From a checkpoint of a small transformer trained on Wikipedia.
Architecture: LayerNorm before each block, rotary positions, biases, untied embeddings.
Training: a variant of Adam for these matrices, 416M tokens, 6353 steps.
MLP neurons of a small language model. Each row is named by its layer, matrix (gate and up: input weights) and neuron, and shows model dimensions 0-223. Each number is 500 + 50 x the weight over its row's rms, rounded and kept within 0 to 999. Numbers have three digits each. A neuron's up and down rows have the sign that makes its largest values positive.
After each neuron's rows, "fires on" lists the tokens most often at its 100 highest values on Wikipedia text that the model never trained on; "fires after" lists the tokens most often just before its 100 highest values on Wikipedia text that the model never trained on.

L3.gate175:543549469532485466561595542455522452554461503368512603511520547441496470489469363565419509465539431493447498503512593475479531541430544493517431522566560478538419552435479557508548484479523377424488539525590550487520506404488403475488436470506487525491462590501411538536500545549461515499523530437429548520611454548493445478440583432501479582553455455454504398576489543411502496402383419499549538484495533480550399554522486451488491404551486444502496409477491409511521509470501389458411495482495441505575593492496533434534478504530508460513439515489511530553472509503508576448457502502485519542525453460516497440484506501611527517540540472555407595515497540583554516481486
L3.up175:519493519590502479540411587473505478506456412483482482607457493486512533511488343522451482429515528524543482511512535486536541451602481550517517431489490480526439515464413557514542424541393403486485366470533554475429482518476505524551517616468466452499509530516449467496542478521395586565486533578459562506477424482456470488531583491394463526448478418508534486495534501504496469492496500459504467475494542488565478538442508492551492493468481445465460502545535354514510476557533492536423642513484588476547534486514518524522436539482539589455509453498512534549497500555544543554455513628385480453528598607521397466398588558415483458492470550472416579505461500561531480569507
fires on: "a", "an", "am", "ant", "al", "ar"
fires after: " C", " M", "C", " c", " S", " P"

L3.gate237:558473479482503465473472428485594536487555590449586429542580535497575512424536441522578542510504473494420510465477497504510390475563477508562508572504441514494494433567482532457453482488513474557593497481542544557565509463527426513543456442531505519534461543488533511659588475568551446482473506414434471457530515447523524552502559411490502475462497485453373504467505586510563542427567526446530475436558607467541511562514514487455334497511491471446506537469472490514488540565545586492615443531500487471530435462566451499447452481474520438606490554451531399521466573465431502495496454405512515509525417521563465572447473492515494546457565501566570418407420543487464479411526
L3.up237:610513461490505553504502459523509513500473553501541427467502548539560560486438466550462477459442492452506501573494518565607453444592417462550529491504538451507466469351500538562484517457468530562489547453543430406489434468596466528480460493559503478567484499530520448553464564472491490498549490404529553410445531546459427525585467458450500403477542479464426509504481521545536543471491526535606631479490446610486578488407446568452508509457437570477454593495483493500510427552563477472413460522461565501602554500545534478497572403483502567474473490528494466419517438420447452448532557505559470311500586471519495504572523574507501427512515509523450501406524541454479480551508
fires on: "s", " States", "W", "ay", "e", "US"
fires after: " W", "eb", " w", " United", " New"

L3.gate426:466491451475460493512515421505474541408528523419458532528601399522494473466519454452391481521495474427557529470478523578538523553418528464427529457531475470433485492465559525595536438386558386482542559530531460446578473433508559464525501481517509471500439556461448448555524507553483511448541512546574452482550513592566455488513601553514445477489528398546513569526536561506491480537463507487559444513466475393594465471538455497512503433551551495578437401463479422448494437449469521512436462532517529560472440499537552464417499514613482524513586514453520506608536431517411452470588552463626491514619535521465438432508382473540442481455512501433419557448485511488535546494478
L3.up426:457525426532572470473486505478463411410493577446450458510506577533539561498444498477472557431493473552517506450597523564533561544511583461546576558493560519531461463480534482443430459515509492463472421429489443380445410550579547591396575522469543502527526465547570490602508550605510529557469466436552525456559544551471530570479490482428476605458566587499486536486412472466409420464555415486516541490503445550504440510481498523444525538496630541550518430386547450577553538478504569487481511507443490441419545504449416549435485449546504450450424581482532454500458519447582521488416485547527513477530537428428509540521508465564522436558514459457501531417453491499500572518523
fires on: "op", "ip", "up", "oin", "ess"
fires after: " app", " con", " acc", " c", " ad", " occ"

L3.gate111:470515491460589464567547455403458550545565467534504548551526568530564463575488539565454556533404420411448454508536306521483511466496467437529481502529467441544490497537508483507448574527487550532537554485477469510548503523437417553501473494494525570511481534449546440437544472531534464485451516533584445530642528423557486497455485537547430456519530478453547507547518518407468486368483466606468473523454538433524486534564515520520560476666436402543418433486449485453454575559379511548516485470493481472476497448438514470495531443564487538549501467525500554513549470468466542433405608495506560484503436505554524504416542522499537583543403516546508561483564535513540471526562
L3.up111:529395513492532479531479481547454496581487571526451495502546581462558399541498516545540451432435399549544554555648500466582490514561572469585564500468610515470502488484483493507385477525462520575419491468414533439507606484509432536460510550433532485490557443507470448555515488549480498485544393438397417584570492520550550488474559498486451535418426599502488564508508472437556419482437405479498489491437476470480591544527435511523467522425537439504531562476375430468556435519421503504525458560483472428523423440517496482541477429464587462445547553568481553576526490529466562485521512509407461454520529433503519552556556522554520473560462508493528481510481487533608481516532
fires on: "C", "uc", "amp", "ook", "e", "amil"
fires after: "B", "b", " B", " T", "F", " F"

L4.gate301:545523445482547478395517491520412541622483509450474558488567523458498467408542449570502511560490472491421497523457490532427491505539486464506517504526451517489410504523504597477551482513543514525528596470535526551428570487441366546444528444504447560513388526474494521461482395509409563430507471432527459542536532511610513526430476457511533448513504551513584607522584542475520510542475586469470461451587528508618514483499565436498408485569523416451457584459593495563512595523487437514546546509496515521504511421545525464447398513490522448508513504543573529437491506576570525520543517457547511477480501534464406442539517490515388541517511495511328523428447495432513438575527
L4.up301:503469483538492438515552484544419506522488413505517542453429529521516480385531515572406507492484446446434474467458461488474444571549478488425503455450554421517509483514506463527397435506566495530462519563550570499518441540465569423438557471473416477527426483563591492458562595578501478398512411501554553495515447523497475406539516574434434556499495567449528484472560502428537480524530499391606450486597481485534493564469452552402426518571529496422526579524458454510543579441488536466515488481483396510563496420465489500566502476465526458520585560393498506486563415480551505488478590553476501406482511581447487469601531579548504464481499515504461499390476537453536601507590
fires on: "u", "aus", "erv", "ch", "z", "av"
fires after: " S", " c", " T", " s"

L3.gate176:561463527396478523496519503534471400536539413474453527462389486408585493568548464559514545553530580487532455415521463451487523401489440431545423528453516461474523467573429417532524467562518614549486426543507559558512503526511453426415539585589514553542461492597469536535502523570417470483515490477532442461480568552480449546423481576477426547511539497467539418476562500551439456567503564440506474528511461554592502577485528537512495593582554503530533487494441466477506510553447561414522535503429456490498526455448526453548476504452548490488518576516425437524499434443440473583549529474481514488543585466461417574427406414495592508414552450479500585489483459490590466480541
L3.up176:481435412463492585486464514550497498429461591558469525490502560467532532471453521489594482539558579505553553531495478483398445393513492568542511408534455526523454432618587532521495463555505472470428474510462578482460587449490498412581486527620473563596473478458469475485521483402429538618501465525517495523459460556506590478468516518462523540416439442503512442557561485455483434512517459550403518416478494548514577573480547497465601499529457537499469510480554554453541522463497426454492527454549413534599454535433473516451391434477592372513536521582464483534504516395591497541525486411493498571489497540451511499559477531512481459469534524415540499538489510501433449522587
fires on: "ol", "el", "et", "l", "or", "eb"
fires after: " She", " to", " S", " s", "s", " J"

L7.gate496:490512485548435561505509545461484504557519508491623459499526404515431526471521477469476506554570485393428447477405493528446531460462414485479498553493484467498437486511461554514576461532535453467427545630483432429504530460505501415501430466465577564469451495552540440510572476488555520469545484566625459485492499478547430453450545393466384448546451525412565417535422483462491495547521481504515540455479516529604485540511544500491504538515518432440515521500581468377546532495493470520581534536528598469463494534550484375471424512566594524574495472507528524545487458489560600478572540546584519523581439491585470469523501524516384610504488420497471468502470462528581414558546
L7.up496:446477455549492467531521612578382472532529493408539489515459580547500523455571534426414475497558586417461469516443503536538439582469440481571488558498531514493471454437564548408497528557522565550383551543437521464517535486436477492527522470390504500547528541585575440504457538496521530545435543492501492526553464480530542466452491429415469545557472416499491403555484389447511536498503423436438402492605529517545469546491553426448468485500516499456486499412494497522543536399550512524408594522500522533494502429500448488415440401476546499547561523598611497504558499403538603564527510528500525519534430508453542458497504455408441550489591487512493492487463516420503435476521
fires on: "ch", "oll", "ig", "ic"
fires after: " F", " c", " s", " C", " m"

L5.gate426:525510483411493511496610502536509468570504500480440646490551484510528470498538446484510530514487522569454496547405481530500552519474473548499504467442464515395428496589513551441479485521458443532578557537482529490558518469456367454563468446456483478463577494538466537418626550466444499420498428484555500422516448544544485486515473398536479505509573517496451498475536526553496523463594535411473479501501535522559468538517439506469473471512494459586524514510444445559405524524418469482537586629527483423440457425534501408584492545545510538580495453471558534487484554409401410460481464429612553571455457555497452520415526496497496514633488546506460596580579586495522483516495
L5.up426:619533504463503528430509552512511440506468538464538493606490449519574502522505553473399511599552470522478474484515569449481513487533504547416429507434508595499509561490449531576498483493468569536480514464483504421491492447483497544480502601584567489598535539622494587560460416463426624566550411475447590511496524512504483393499440489482500536433417467471553526417474532456455586503544477452509490450489459519469481510450560377509585549462540449525431468581445484433569562544459440476596486479480585489613455471545532445519467396410499497524479539513537544467575463483526564435531511490437553483471526551423487450523432424486476468562538583513451445460510493491467453418532
fires on: ")", "s", "-", "),"
fires after: "A", "0", "S", "C", "L"

L3.gate486:485515402427560505506414482521465620585597502479554552496503474498475537476425565433409564431544311449463507508514465475562522530443508438465519494515559466449484458551543515558494546490474444492526442508518502511582539475483558553459495444437511448517474569543547456489467477578437522412498512541537492510416513491515493493520478542475460459462533429455491504652521473468552515515408465520568360532512564474455602482424410542430487490479554486567524490538533517534516533437439489519435410544519570563545475520464521515444586524544487428498516432447510459497527556620430522527437507592529513473549474477511494526523535485489471501533514534396364586433448559467442445491561
L3.up486:489519435536524497492406525465422408479397590474519429496497472596437554549512553544533504471556543455525569559513489528591508636445554449453519465487496475508540513471495499555562483541492484568466515458572532570579456482515454561510473477465540512504437528468475496514479546434444493473605513464471445500480547494464572411511555583530523408437535543492459577496529424549482376549498556542512436476654463554518494461518443563467547496572469503556447510348559526575391510573467513568428433473545490505568521495460362466581524489523457439444545549518437454486487558542528528532496497537448518492490551512524425513561507513560431465492487552530533424533590505564535434415482
fires on: "ire", "ce", "ra", "ice"
fires after: " D", "v", " O", "t", "ig", "uc"

L2.gate324:584573585496545436479525575530507586475494490525440534587574576544435491476546503516568476478477523396556474573551537472434530441510405484424483476457468395473502560606529476514509500523547496606570501516521546579456479487557470528491529474457471504459562478523431454444530545563518467427483506504515447447484507530496404480460507514522528501573560447569448495565588487460488568440544582512449516398485554401424478550463370424466464484571425430477510477435462438424533507507471438495513441540527566500428454477529499468498472570528477548456559504539457528464638504410478552577559470442451541537466465520547535493449474567493469539435432535515475658455434476477419501543499
L2.up324:595546478449488575513589500553524560486507488547482530506489480463495478535514468472496445426449493447486482445516548606514544494502568546458518400526467570514470469501524481451611489400383520464525517515479556434498541548545433448517556547418494417530505573485579460485564509487452511463538525517544523498529523616462538521495552504460480506500440522575413434544482345501568517480576576479471439563521411557539420468409471465526529516494482427580490520515468456504561568498501506518584409492506516494549527497447492524390520497442557492424386511397505480518477495559469455444523574371438549603597511510491453464536508530523411412464536535527499568538533562440375465466499
fires on: "ar", "ap", "ay", "ey", "w", "h"
fires after: " R", " M", " V", "ad", "R", "M"

L2.gate307:521430479482532606444578472455467450523453483443504402481558544540498485530457456574511459514565510492523506490496429526473424500580521480457372505531538506505608552524420544544482539477560581473501584540589456591535578495516521631463481557551516565480512444495477483545413456442507476526486377603437490406546497484455559513496494524498554481488467503454508474485516646587475447438383453466516512430618476532456553513559532513571538509468452520519464568455552522437538479480479553481505558575623510484470480531515482508505464541510492444473556424404491499491511422457520482438469506580375512496522481506527514461419436503497537503513578476501534478603416528471413402484461
L2.up307:510443526592534456454545521490483518509556496588486532445472421480534432429503479529538436459471499448482497474532531396424460476550613511508466562534571415505648519434567547521513437480467471577400556532506396469384477446527551505525527523473535490432546484480476456526504548435492551593593508481504538518488441463545513599571532470446429510451511578511612500491473485436436541479546530468444467413561498459443481498491494394560562466450484496488499568591458487503477543468515471515526549575529612512489442514476438525491433471480410431506562434434569562494496546548539538503434467507477583448596481461475542542505433576468548485477573464569541402554472595451505460584471
fires on: "anc", "ec", "est", "ult", "it", "ron"
fires after: " b", " c", " appear", " gu", " C", "sp"

L3.gate110:498613477472454513443501527488443513583476441479545442530540508502526478488513446506503521542570542532537460464483508495520523556499541613650450501560564459462432562446472554568466475477586334606477456460443528475517527414520463494442428508497449425501514538559452503496542494515452551502524464533450568520507523480590495520382506496550540531528444521446520513491605570531415527392512465509489569453487598420529477433390496440555419497460535511401347549490493452480528532502463497467440558477604538444595459545483443509487441521466456495565454487552554448466537533453571603550500510542476542545471497488480418546426489523457455445489478548564474498538411517449543545539510
L3.up110:566563422478538458555564525503494394506473566489454541445484460467455471456448480400339493568490434554517485514401464505525490555525578530384531512516518497606419540462512437512483486550531544428572474411545534534611511498469406507459518542634477529452484596552459485489499487507485536532586492517614508430521506462473504542522585511490543446557521471486486392481494437513495545498497525466509425527452491535551466526537520453499551472491460509493526577495479419548511515508464550482420548503396474411520636554623562510400443463477528481436464468548570521586533552461467529472480594566530428574522570466477521492494578519568545457445493477438519530435496491516429508547491
fires on: "as", "al", "ant", "a", "an", "i"
fires after: " C", " S", " c", "C", " s", "c"

L5.gate550:483505410519494462556522515394529475587513568477524501475551513565580436504487491565434476523481515501558473520549442541517577479500473481581549606460536570481441522465477456547447480437529453525617520521519399541541497462498424558442489523483487535496459551518554407510474408533454538432525466459503452418395548460573489501382593452478505508465572591525479532530444615399503514522510485506507448455407488443573483473361545460492460467514457506528479507507559517561510472578414488521522577544511567558423580567490509552540442475561496529437483431512516443524498511503514486563512534474556541417634481407511502513509438490495536516540513465584535529437552477531420338526531
L5.up550:381488534509563458559481488473429459461486524451420497494629508429559471452451532458511566527454449595505557480501590391426495589592589569442519457467568579471474491503560503508471539444383474488448545542503547519453479497531483502419420525507510499569560489570463492491484574505434455445574503533479513517463517523441572473469573517572402497504485405510486542393535549498418586485499495582498524504472562560544469485501486585463591481478524506533489480478500373511489449403507452506512499430528527500487516491485434438501556439464581547512506469510530434533501469547518457464513560447394552570428581521450479503492453566524380415480529407427475534535625478509513471551510
fires on: "ic", "iv", "ir", "ro", "ult"
fires after: " c", " C", "c", " pr", "iv"

L4.gate338:560575493497523579543501450536466485528519423456526505549498514473421543439564449558498577535431517523505414388535449473507509508528451523504511580569581521512452513414465526473477472482493498447494453536475424546528478401523497564510539422541466473489515501528477402518607490521509540530545504521581447453454398595483510450542483496471494445533547539603479441545564452441537535500540484461541403587529464402532444410565542450539395541480495420522513496543519507514541483482502486423465521549526567425481465478588562538463454475611513479417462411479570480478505504520444607540531378498498457644545469487568495570553474567511448506605544414521542537418460444518579436520528
L4.up338:438429555528490491524535421542363394548509548481505517484513490500452437496446535458533536572454548408557495373483507449471529460499545492482514448465506596528511512440456444523429421411474457449515558540531621497619446438450537435511504423462416535506518503394602462489551527541469492519461605506437522519623513545469532411520559566489508439567501479467519572475469601530486486490498498523581445528416423545591387458449556518468534506527397456562464526521543544452496493445514490584541531439587454512522516571484485456407512548463497528464434581548473548512498532575580439457571581481474559519491541533591534479528446454484424466519481546522501500487483493463522478499476
fires on: "ur", "ell", "iv", "el", "red"
fires after: " c", " C", "c"

L4.gate474:534497477436548459415461501495492500584437532512500478582527490453477544493451525466534624555517519530510504578545494493463528469488456415557507454575493569544337387448515469501457489460430452426562401540456497480521476525521455578460540436452525511492542425474468454495418512484541570503473617475486478461556444545503504425426606554520496464528495470534537505449441460455410535494519484474456426507593461554599536529467505487460522429454467330545502506539543526479514466497464421513475564476456489457460572547540510523541547484499480458576496599499494443557578546560474443474529546505499467601584500494519490489461560501460397581536479596568500593522392598573499526481529
L4.up474:425561503500393496420460485566397567510578514509482605453565596450502601462533514447466385458514504551505554544511594519497542524511548556448462556596459484425447494416545470484488451594535460477533466479511523416395393557563521516619591535495482480526501542478459555466427491589447566484526486527594515403565504456476545510527467496467502530549489522480461488452467547460570459535537519548507520552530465438564537490435573531507447497442540508541551480455531494480446459526499543481454561561390476463442534555454526499407508567525465443472457521530526601553511478497488510521408549447594517484538469536558519481402421507582440458473481472451479551506494543418402588536456
fires on: "en", "ct", "on", "one", "ag", "o"
fires after: " m", " n", " ele", " M", "M"

L3.gate499:552474472546506470469473472534525511588551595373527502528544423533365513462590451479547464513573474483455502468477465490486490563493534508533530526573521505443449452487464489552535490504555501474424524560572585353591508428525500582450464399498475448460469481476457453519546393494509526521498444455513468481557498528524454556521510495440430558521514564459543504579449501464599540455478400544520557447515511463530555517452514450534560473508442343525477423461518451487542491441528450592454494544532491471440472548482495487433432552568509400547453548481515505526449504549457499587488434469555465487571447460497511550436465567438512581572554431552485561482352551466512493484630
L3.up499:491568525417544488443549403472484446649454485531579537607551483414480385530565490488497400515482546425465502450491484521393481551550610434569474466502496515478516561495549482545450568466399503493515540512494586617481510466427536665565488489501530450428465519458531449414508550453493479572515464498470513484472505447500542505536504568468471532475521482430587465488458499476440471489420489429551450478452475501447404510537458535482548487537529473493550449488503532561446583510566493507520537500410514567438475520434492507517495497523495593542441510468442519507445468560492589480529457541462578423432552584472605549528502537487375509549475496611429457518592471491462506524453
fires on: "h", "oc", "o", " took"
fires after: " v", "C", " t", " G", " B", " V"

L7.gate20:553465419438540474449420551552408485575548471439345518494525433474496411464508471449420527470515397522503533530390575574456527475453518507498520501564466527539567509541523485453468538525551503472474574413487494485516440489394421513487486452478564491456472529529549525509525550447507504440516426513526539490510463541486504491510610487529474541534519449452423400532471523568485537390575514515400534551514556492544605533464507483451489454637451451475429481446538476396547566495514550511566474454571496492539493547554398446419569530482570525472641464501535457550544570534473603434542513444472441529518486541402498534461552459547438536606443508494475509448570482520510504529508
L7.up20:409483501495441513490510572449495547512475516559568492472534526507414479482449583633546465640482467497569455412488557374476583460533438557493518576478524574439592570498412496489519466562546453554463508540495470519477506488462595419519483507537504467543514467525452492563422495531509484461569520485512467495455552471554528554431403440491592546445485487552502552547464495380505509545550491524598559451488514544502490520462474563491543459466507569507554488401426489527420420529547423495421541445506492440398579603492475568490482549549418384564537484414461513454516473504497593518509495508581530519567455510468529490589455514482523529486499447554554500470419453492605515426449
fires on: "-"
fires after: "\n"

L4.gate169:525537446602458520457476532455530459467491567443494510520538585468488464476463503543513535499457467523528480668578388497515438495512493590405538461426540447468494532554618471496494502543539526495419450569540526496445476552510446528520508462509496502470492553431540520487540556605541431511523426489559561593571589508531536498516505461419463605488542563488460493424549476445505424493480433425461504579445471514493490510479405517459490504484515410431505471453568374428575520530423434526476519505570401446513417535460538475503510504565532454481487542490448493535545462393459587536610455407549517556457423504484500573536401487465543484437460521511465633528531432481472487492521
L4.up169:514488389515420476506480521458497458497559541455463507415568557454446483502572372477573467499536518498480521453532433421472523512506508500470454485572509507491339479537577503477554527463431506490497475510499476595527505482498474413508430509493539530444541522485447502489556519499464463490445492542548534519600535520525508394490425451489488580532472584516486501492513511515560381528529533513531446520492623464525608496438411363444508528553595446501566509545441359520566520643471510461513427523434477564412452535471520493478477501416479440476534581502439514515559533507463485546497492557537501546499466519509415583431353550507557564483450467511537446568516583466514506507585
fires on: "ar", "en", "h", "er", "ere"
fires after: " V", " R", " N", " r", " P"

L4.gate28:468639453531473421463476447494569443477540418452512520462548571549499546535505508558470437536556488507473482417509499536536499543542387491492480477462518512501533540412541575451486524490494515512448447546529495511494571425474510557492477553537459486554373420631520461581528428606466474506579456406490421547554534516455572508495482500466508520441513489408603563485481515467437547515558554445485461462503483506513489436441565393489458496512495451506539529507606453581385457534544420463473534575551576563501478564556526470476475433421389518523588437590558487517523510382488487500521475411580579524573446519506502453528460449476503478461467503556507498473446567549560456453424
L4.up28:490449446481556565518516539468444505461447490593560466507503608534474474482563437459501537521574477494447539494479604596529452482513526463499438473461438531528455516429534441453524434506417437527459580526649539534509577584483526557588590546502549417434445483490518439503550511576531553562467536515370515520516553449493481519470436568457436431504509471520584484533410485485491485520469503479475530566498480443553525491495474515524506605572506509549546535477616485473494504624518463332477499473469493512535515553494520528447601425400457514526515556493459517471482532368526490492530499438445560431430436463444488480418515487539561509555543467416535533467549521469394477423458
fires on: "a", "n", "r", "h", "arn"
fires after: " f", " F", "W", "f", " K", "k"

L2.gate272:417556482529511504405415573427518503472539439485541475538565512476427506438500427470555561582512565516550593510469484480481517523525357484559488459487467510441417522493494499511486473531549550461489483508440454435501439459511308469556537496448491466492590506507488497488505454472464454418565632563502491489442433540567591483499488494545553393531552565492482448497617496409528508443463445500428561510490560550536463531562497419429473481494454421484541533577577441554488435529459472532467571574453503551483548562589590491471510570582460463528499463474452430513552551620442526483482520490500514569583475529572438561449438436505445576517465529500551562469486514524490489512549
L2.up272:479501580560485423470481506588489479482528534451509517464471506581545503426490440504502532493446519509537562459452508542555485592530549414475485517570488497475475493526481481462516379462481484564500460488459437525473404472535461465551449490560398602495576467467474413440478457613429548450414452450601496525475486531560442540475434517593447537490453492605557458511521512475383478519564493576629519588420463446487514460511557524464393522539552480574514412510519383469462414641598462493494506484546484469572453430524503544474402511539531476561485604533494576518562511484469537482491497560455553566417516494459468467524521519554493544503497399556454515525552547556470519547495
fires on: "en", "e", "il", " appro", "pt"
fires after: " M", " m", " r", "M", "aid", " p"

L3.gate465:510479467476503509556457463502504486442469566506525469487504491544516529554528447414554504479507512486508479441360478578567391570472395542602441417456426486586390451530532607471494392516507465554446487548507570540538642528550412461535537440479555533526511480520491596549488476558434495471435584544505457449469528535571541511421546522405504542415460470509399496517486421437467529584481591534498465483514509590559463475540581511454526508486496523476499496446488453442553586580525450528466530481553424547501449465518511464548489574420521539523467481598430418490575445474543451528578419462546485521465530468517480507498545491436433492529458484625497571537484463484523550585501
L3.up465:536464483504508488556566444440485456501479518449499406590618552489500536520453479461500542463392559490527468474551575559475505520486492493533465437511483494507571513408516513603523529383430433544553519489513562516485477500580497435471511440484532489513514523593601473506508568484433521556514488523416484471495562478464602465469564530505540475542416568513559546412482537512411479494582480595542462600495504464472517446438442605521517490505439554359470445488485526462457537519497430449516529512483460566572419538515440571505674535505407532442406521522470555492580461486415397451494507536488388495456536512462551461509531579434424444545540554489463528499481428517514554527506
fires on: "ist", "'s", "l", " compet", "ron", "mp"
fires after: " At", "en", "ct", "in", "omen", "ly"

L5.gate296:505445614439576421456467487521509419469540466501489470516503558493571462506537497545517527481522501452472588483515483477536625426526558468579506573526553504511581541510467488595518535499490478513519426409435480494512427504560529664511511476456430452497478509507482549584552355533430446410488504454482475522478482475485472546498494422449436452481557460586528408477554528518541503474534433512340520427406502587446505460466441472498388498467517453524427472529568475515497444543473512425496522580545613482551524510492449569506451514575514520545461411513597406495471450492549474412485423517525543528543542526497526523455548491577580531511493447551558572565488408552496519502477
L5.up296:549475593456533418538540447465451432471444442508472479563457492529547498484417506539458505485516476457446618556559497521511512492569465432464448540487428519544543503468496505606533528407517489494426505539606432474516449500525454481604573517499544521457465490490605481487538527447567518504473586468438568565506420481491489484456478427399421512574464401354512549504658604566515589425532521464464494408504433539457561529525572520504558574536496494339582490487480382522448469410556500465493431583403548549535547507441441462477453486499544520483575472425506491535506490569525452443479456484528520495534499561490468506505503507516486504512455575518459456495494509549484468520516
fires on: "le", "S", "ac", "i", "art", "it"
fires after: "E", " te", " se", "ad", " e", " He"

L5.gate379:540533425476534407515530490438508487603550456429453560506570481519495555458496456454366475548520474569494517466424484352398479571461494465453587511560514570446409499498489569457539468412539537501591491545489559563614490451475414458444506488425486542462523466525505418544574441461482491492494457541511472474472468515510492477583471551534471461518501428565490524576481531607513515518470433419498417408546561476508541495549499479495474494525399429490540453452466399489478490563428358419518475539405463564571529534529491481440545446511537478536534483447470486479473565474466510398487508492591484544508587447477481564527483565595502592540430506517493545522537525527557564570502
L5.up379:565474485506472505527543411537496549494488454468518532490589522552527392491566532546438477600436461530431500443517412516481463510481492522459472397479514546427565508527548453486552508478561417544467549558560547540455481403460483551532454546542584526454509484550518528522423473425502502417431427479430553467534543484623436532494458540504473584517497561470509535543500520504490467524443399468549566474555551514466395484576561450568523535474442473541449486453461456452504591461387448488589501588403484515457482449410564480573569424480487447553637559535463536419501586517546488501508543525492446552469459431437504522545575495516465495526468553631513453578444511558470524459436
fires on: "C", "T", ")", ":", "s", "y"
fires after: "T", " U", " c", ")", "ok", "C"

L7.gate29:518571520489530463525499486481440523487509550460436524475455503564510536429588498549536482480436501420468560396429465367496418429459435470539530532554512562466524543461453504539560515425408554407404484534579601531456445483432548541486507495467550489394492497399540501380499526434500520513536402524514497462442544465492589501514559372520520426412522471476504592557551573530516481473546568546557468425472550472540547513519507461497508496481426401457473497532555494474524551535524514498569477500527552498465496588526509519431579585449624517496550465493629472547499496486425484410425434487537457468488466569445477524454441530527488468606513448494423494545543454443479530571542
L7.up29:494449561546449544499576557422437575513484465407412514551449497506479479504527387495553441506570536461469475431531443546499487521441462472489564514526544391578507600525486526502460605544472605500412576518542490546513472480476469453544535525517482474509592516454471480406434519453527597421400509562554480465517468494493507474577550567572460496383479521408493497449505558436520414591549548610467550495510616526538458520553545493524583468509503475526567457492525504508484444550437520490378564478528414421439479508513520497537560504530506499472491545440370521500517447391464453470421532530550426452537445463456504517493505477539548460476471562480496497591531609536555467526553
fires on: "-", "l"
fires after: "\n", "st"

L3.gate263:542507481517445543514503512518505455543468552480518536406583475429453433503488485556458450583617500522470528555589527519487469405509574541522469553574558489431494501585480488490479581547489415546478396524497468419499546472447454518514443505537509473500469527499394530559544524500488426480501501512469449491568542475603476457488590442494424461512526516526518513561527510513582423514469394462481524531573550416483483469533498506507541361551560409416586549498551450446565546471529405432533571484500490475472510428495490414524477570528540493597591507493492474556481433526517488503444486507671532585526457553487510546478463534565561517465486366518571550458395555479477436508586
L3.up263:544465463437532478522482512481480436525526546519495577513452452447438409496413564563476467490522547570444579516522492464514428607500608530426421537538468503435494548462547421461487607500519590477414466478545528505507465453478478531472408486496436457423418434513589500468547480409459507539449535500491547479484488463547491502556479464580603403513445465396542489533543423471574362455480529533475511480596510517572522480470492579581547498492513423473552567458536502576470575552472523534521523376485472506613522417522435417478525485578597498517580594521537517407546416488500522523500528495539545410497451457490480532447474416528516539546433517516468574497467515544460560469522
fires on: "o", " do", "h", "n"
fires after: " D", " G", " B", " K", " S"

L2.gate195:386517465412427573556532516485453452499478490454464515445586484482496466452520443549529519481524460491454584512468465482499419493423479550478533514512486432488509525489501529502483475469425428481476564530525449484583524469441491478593522520507453546443513544542506481543642377445405472584518541592558369536497489538478437526490573460552468438479562487514463438502478494524516506484446360518582464500598471504563508490557399529555540452565491474568504586552511519505418541651477492497405571487516487565528522508525459443489476563549571468511516422433505467467452523531615468477556489616408449520486518491517410506601508621460492553567503486511551554541468460566496493496508
L2.up195:467466446587526492538458513490333479455481425499510501476529496375531496461505555506436503479546455568451551472540471455505500534437509580560492455448529466481481601475492480553497498485447568422487578442440504513465549536496341468578495447457438543497468486496534577556428522513490449544488467486444482582515475440511485468480559495525579498581496437474599535419482453540542549484511441511530572511471426518472518459499460470372389496525525549436508490497437437553443545535483522499393459469499393563577504510534489531464512538643501475519482464453551436563410436503481515497447463585454524569405549469474499456499520621436580553630543512576544496492463514521556509486469
fires on: " USA", " Wal", "l", " by", "amb"
fires after: " C", " |", "C", "==C", "|"